Part of a small language model's weights.
Size: width 384, vocabulary 2048.
Architecture: RMSNorm before each block, untied embeddings.
MLP neurons of a small language model. Each row is named by its layer, matrix (down: output weights) and neuron, and shows model dimensions 128-255. Each number is 128 + 24 x the weight over its row's rms, rounded and kept within 0 to 255. Numbers have three digits each.
A block is one neuron, or neurons of one layer that tend to fire together. After each block is what it responds to, as a language model described it from the Wikipedia text at the highest values.

L9.down173:144126144125119132125126156104111093128100119114095080134127147144161135130122120081111173125117054101144134143135110127165140138129102090129109158156178112098103132119100176130146173134115124103143118074148156097126124100156145128100156099146091107117104125098154083147168129093095118118159139116162135106109135139155158091125106101142109104134067162165134162168074100106120144105100
L9.down244:144146130141106111142178130158088112103160155139126114132122105173113121131136133166110092109134172146149135143151120105122155124136200126104146152069084135094107121097132115141145084120095090103116129152118112138141095103128108136135130144083169127122119083095115109149130111148129156112116134134116140092131127135148107122153120139103088095124046120111136153156178129131127099118118
L9.down263:130165120119079120150093117153112154120064071137122124148143131102100131075088106143138089079150137089108104119127146126120150136118101146166137165138154145105144171115124128137141111138115165087128100149126152125100117143068102136116114128144131173171119133138116133129090139143130107159117097086150120158125140128114137143141170127119096120106123165122081137132087144144139167116156
L9.down403:096138157142110104149154107127155113112152126179081150141117129055082139101126125127133146141138136068101116144125120116121155125153118119103125123131157106134089089107111139149110121169135169165122084105126118162106127142111169136131143112122095094116131150116103096122108119128153154115129105123113157103122190131115151115104129147096096137095156160160132134167131077090120116160143
L9.down489:119129105121161145102143166145147172112128116129133150102132140145137115103141109116166165119160135105108125131116167148150128129165113092092165124113198139144112096122115152108149124165102155094149121173139148155139151107166139137115140167134124150086130120173109145134117144089145113116129107127187140132143161090134135113118130102127089110105127124152100112151127128115106104130112
L9.down658:127128127116124145102131123148090086116097143125091139173116113137115120072167127192097106126137123071121127121143148076164130136148082102183138117148141152160109115098105092145153096152108110144163152121143132137111134126131142113112117113125113121129143151099147132134141100095146138112137130126158147181128146119124141126097150141106132166105147124144160102141096151119152125107153
L9.down705:174116112117099132100138129155120186135132117123132136143145083107117109120047149133194141165123145155128140154079083141109183139141119164090137117115124118094113154120163100097146166087081120115117140138120131132158106139138128137137132114084097120109131132118122137101129134119116155139137118133121150123147113142102097115153117146143127170089177174178103142129148153118092167132096
L9.down834:165144122087106137086117078176139138096135139116086084095137173157149154154110096130155141118148127104119145136096124130145153103141128134135131109110146124145111099144103116155107109094123100108139118150111115105090095157127152127109070121136143145073133130142149167101157131120121132087161128132092086132117072152093120168087109148136146102098108098135169117128127115135112135084152
L9.down862:171119140122093072142128098120132119150100146155114165128123125160094081112112175171152168127136131089145110154146123141125171146094138120174162111145164153154108095105130117118122121166138131146157136090117147126123134146125118124116124159098082106129162089132141124146141147159136105129118073169161150148100140129089175108136101133165110165141111177118142158159145135165084161116151
L9.down872:116104178181135133126155136135129123143138134138135092169128104146126131136089125129161136082137146174108136138111113135144089122131158137101100101175139160153093116145130094113147156124117138174117162120147144112147124159138141106099159157123174148149116127116104079125133155126123123113111134171163105127132138123110157143132100127115081148153109150166102142117093116140129126103169
L9.down1157:196149136176104150112104132128140187135159150091125127147140180128117113068157057110137124099148113082120113123160158150136097098176117114099134138163121092113108117120134093144110130179109147137118138124156094112112141131119132100147164134149150109153107137133122154124095143137130122141121146186077121137108104162114139139114129150156135139132165160155142174111147141121087129101170
L9.down1357:152109152103130133159090130125135150165107130121107152130156118128154135105143145138126081124167139130105139135101144114145144146137101132144145104132094130129119131148110109165127120177119128111148133142115110055151140107131115162147131130142089168124122157147146154122141167137138123128103139109078143168112158114143138122112117161115107171107100142099163155123137116126153134105115
L9.down1446:069149185130117138128140165095113100135133129132126134120119101105127137146137133153128090178116125080130130114110160089140169121133172137141131142111131109168083158131120132127124134143106126105154108106097108138094143127137114154104105126120128112101113164148100121143129111123102130172146143114102106149132101168130158074102142106107092145097146112101130114126124168135097111145112
L9.down1456:074150141094135165116092139146106135117116139173125157117109098163109114093111135097089150148114112111099134133148100070122107154140163174118121132088099101123118157111108135137149158144110175128112125127158146139121086100129137099112122142102110162134139144146151115123152127115156131147155128129172104163092122142129127139143114153121085084171091182125135121132141107117133145058123
L9.down1711:114108171109089151154138135125153084133138146084139136103107102115150105133143133149184132103120141131170146132102105149125142084079118112144152104125143055124123145179115108139131080107162151164129126122125151121118136115113204116177174101168127173136109137163127128150121100134133141150136095136166153128116159127133085107107121154140177116131135120101095172145177098159130138111097
L9.down1751:123147149121092129145113108146114070088156107119137108121199150105134126139148156182106168117105153122073169102097127090116093105116120130113144144133165154112132129081115121138068148154146149180098147144140146141144108162138154130110121095128162113140129131141132099115123151109091085089128128143149158082158145147142160130141142185128138104134082119138105116158155151091164151102133
Modifier-ending tokens

L16.down1057:119081162091098131151174110101174160139126129097113125133135157129130112157109122133129131132124116118105109131098172122101161124170124117118123111170187179147113113164147137120089132154136135125134137131129155086133159133102085120144115119151142124137125140136133083090090137127121126119085171131155140143132142157107154074116131138105075169111148144113166113166152137132192173143074
L16.down1073:114114110106112113121121144138113113167133131103137140185128137108121146133115111118101129118165132101121166141135138135083150101122111106105122127122106152097147169113110113151128111087137126174126143097120133125140127130157130133165126127132077076119134089135119146158092115095137109146128101110174168118131152102177134144141122169163129132045132135139098116125153114149083141125145
L16.down1374:100131123111102133117134124104142104118136135103105117135111139079124119123121161134147152158123154157117121141133189145079133138123110134129121108125148123111144121123123143129127139149163099161156192109165047137138155138109088129123187124156126133114151105116128139091081111154130117178118142121118136109133153113144152133111087149161070150098125135114141138112159155156192141100135
L16.down1584:157125144099170137093123094134114118109117078112123135173120180166099117095140096122148166087176127137145147109156100089105152128112162146149164118155131123095107100127121145127159134134108159143166132146108139134133124148125134117109116093121103100133112130122151153117132155159089114152124158172159136111143118160136144135161100150133131161140129146147134123127130143123059129171115
Pre-participle auxiliaries and adverbs

L16.down234:142154150171100120159121107147134128153078119115132116132118133150200120148077110135070144069147098101117128108142132121165146151109086108107057171129143153129133109128145125150113123143152143096137118153138100158119144117092105117137154123155105102115102129127147109159145170119139139157107131098125113131133139133123100096105114112124150124149132108127122097138114125090135144157119
L16.down273:095130148118131144117118106171115095138146098151127138129103148103093119147094120156122114123109150123131147123102121091117127123127127131148133108116107107153139108131079135136143170103095111179117137101139116128154159127151102156114162081131142131102104118167128144102134134094153112126070164105138100096141099126127139128141091123127148137135116193134106102150126110174092120177110
L16.down367:151105100088130114119130154169114140131124167168133110100111137112086113141114128139142122110107097131128145117166134172149135102135128122105143134130150168120118121113190118106122148154176117164150136092138099162134075140122187148154157132156091120118150113121160099114137146145126113098122135179133129095189132115135139105162164125120081136116127108132105140123129104123140120107150
L16.down1811:143138109128104143138091105115144067152144162107134139124161153144122111093122092148132116152123179155152178131165148129115150148138165134156097134096150104114135125139133091129097076131108123122151150157107102167142102125123117106097141169154107128135155121143128111129158098167128117126130119148132092120115107113119160140133091178140168162173150112130081142118153126126171130137124
Appositive article and modifiers

L9.down1:139156141127162136129122123131102096111096183106107123121108135094144118084156104102147133112156142097113132107089111119107096170120147109098124127142161189117111121120113109108137130110128155080113101085109137118145116177144099116130152119147137095136133118122166160111095132121154174117142157118158144157093153119141137133148157142098148129156162124136162157141128149170123096199170
L9.down239:146095157160138064156112147085108132148153150184111157138138123105128156137158067147123121113144115132142084126114115163136118142162157134112118148110148089181154081107129146106147124130145111105140121117108119089100102099112120103107131135121105139147144125132095132073144118115139103132114076140103141141160082108111112108115117121157123120130106104159152117144101120159116115166115
L9.down392:180151132117123154154123111091178129093138101106130115092153128112114155106152112144114111155137141131081167158130137161113140110122148150101190149119133143114166141107148077105125123076135097133113125105149152128150167094112148105135176112115084085142153128164162113112106099133072110113076141140114078083117133127103147114125102099145196126117110150124130108099155106139134123090152
L9.down695:105165133089118157114155157111154116085162133140114147093108149122144128118129137142080132109147156112128150159103125137178133132152141085147124121137100122160098159133125093108182152099104162119116163139103128136083083127087132126088132113164118136104151101124137124142131131158144104112143122173124128166099145104084132132144165092106125106159110113160096115137188141150115136107104
L9.down710:106138176109127104133056099118117138138149170139120087122147129131149122166114116126126128166114153105150154119165127131130148128095161099114131099121139131139101105133115159160086153120129147170134143128145094129145140115133132128114137114153095141140141190079122123109125116097115153103123100089143164109120135146104089108151105146152142143149123103173158086157156128143132143185155
L9.down860:115091110133130124136113136138180140125103154140142129194127128158147110124163117125135174123126131121134094130170125136097117127151077119115135084121087070142173146116117161138134111173105106119144140115147128161114134082132159105140166118128139156136110109144096128116090107114142128102109125140136160166140128135093079109135126146135107137132148145094139100128108109133136101092185
L9.down880:092138129154106097126163097149129120146139139088127133169113127147110159156151148146136103061159144124130165116120156129187108159102132159125136107128155159139139129085144165110130118122106087132112116140085161127146126104131171122131146135149133157155085147165085080126147119174174137118140135175143115089094119111084146118130178089158132124107126094152165156134107111164189129133135
L9.down901:129079137171097122149151110095128140100081138101143103157103091161160131113135120128149127153124112122111095186173129115104119158145092159120136169139103127135110101140113125143136100134102162113140157100134104110101098121130107132117154131163136162131130157137121167128158133147132122151106097127105162126139124131091100128157155131161114111124113132155155136124129104116147108143138
L9.down905:118094144116170093124126109127127145085126129098108156152153154084129127158133158171131105135076160098131145180149104117144113124097087136097113120139151146154125144103107075150117114142173134153117147162104157137143140106161125129134163118141129172132124124138130122125142133145082128142150056116095124164122141087157136138175125101113188118134133159076123129158139152139134133172113
L9.down989:151159117101148106162113114120125118122167135101127114126109149144138123135101151137105156118066117107150168125149097109079111142116142170118108106162119109153113087156108184161089114118115160119101116137149152117127116148105114129149095178118114170103110088107126130121080104141155117117135091121117114126130149117138103138164161145153098137130097120141143123102138155150155107153147
L9.down1158:147117156085109159096131083110110183111142112150157138116121135168070109106131149156105173118111100083125118102191124142108090141133154138129131156122166133123132097133110101151170131144113135119130129138119124137134128123117167144096126095098089110078107150110078120093154129157112146102161151109136111139112146126098088100112111134172112121097133132152117140153163106114112121149118
L9.down1349:104108135095098117117158133099086124134170177185158163130114140076126176108115130063154117158162136079158101126182114121082113119115119100075125145152124141139119110116148060167101122110124145140131158118093088157175150118148133132124159118130094141164126133162132127123122139173162130078174112120152123174112116106119119127152086167088126117079139115152111079113109110171117140204152
L9.down1408:145162165134112130097123094142134122169154085126120118137117136115133139125153107146105131104086091078141133110138108116138158151137122146149151120139132133131156163090078136121095113160111164132155150090173142157129128154113134139139083110079157107120144126143136126126128113139164143113118137132133083163114124127132130099140182082148139088128153130123085138113084119090099126144172
L9.down1470:121137121116177121169134176177140139142106158178128127130100122107155116134129135117118136177154149149138127084138182146147130190116093147105144161095105131138120150102104137079152135112170125092084098167135136110122116131137108171143143141174124168115157140168094138083119104119134135151132144124148132139092106120126109102136115095151083126130158115135163093129116133071139095124159
L9.down1509:112161190132175160161127121108118120114120145138104109142135144116139132138147147160109128149132143121126145137177092160111148116130137083117161102130152133091118110136154105179138132138132139164107133104099089119146113133172136135124129102124162137154120165113136101117144141124110149102094136149144122127101149109133153086137116102105104127100124107137134142148149126098097102154173
L9.down1900:123154113080116105127124117109117127171123052143136157122124139171120101116157084130120113152132124169160106135121089155151123173134122125165104155102127086130175143102137094166087111152099114103149121135152140135154147095070149150145166123090144160171158153166121163130100139122097127109182146121109100128156138118090154110142105148130091103130132147137117131145180132135162154115131
Degree and quantity modifiers

L4.down11:152132107071107132131138139136145119121116157164136126088129106112123124137131132130147111139163130165105147160141126129102119197086145163117116159137148131122123101126134130150153127142155133117148119132109108128098169168140089140124106141103092109104124121135137093113143140117128107138104164144136124107117138146120142141154134136149097116110166133141135140151147146152162103139080
Word-completing suffixes

L4.down966:114159108145134133142131148094096162124137125132136105145148112113136145121126122155074096146134103095127130182120159152091136097138166160135128134127094139138143160151110089131102101138141125143133101120127091157129149157112142093150141113080088131130106097131106123154097121127119122076116112122075151111114137125138111107163124133152073110119155142097138160116176116172131127136084
Adjective-ending suffixes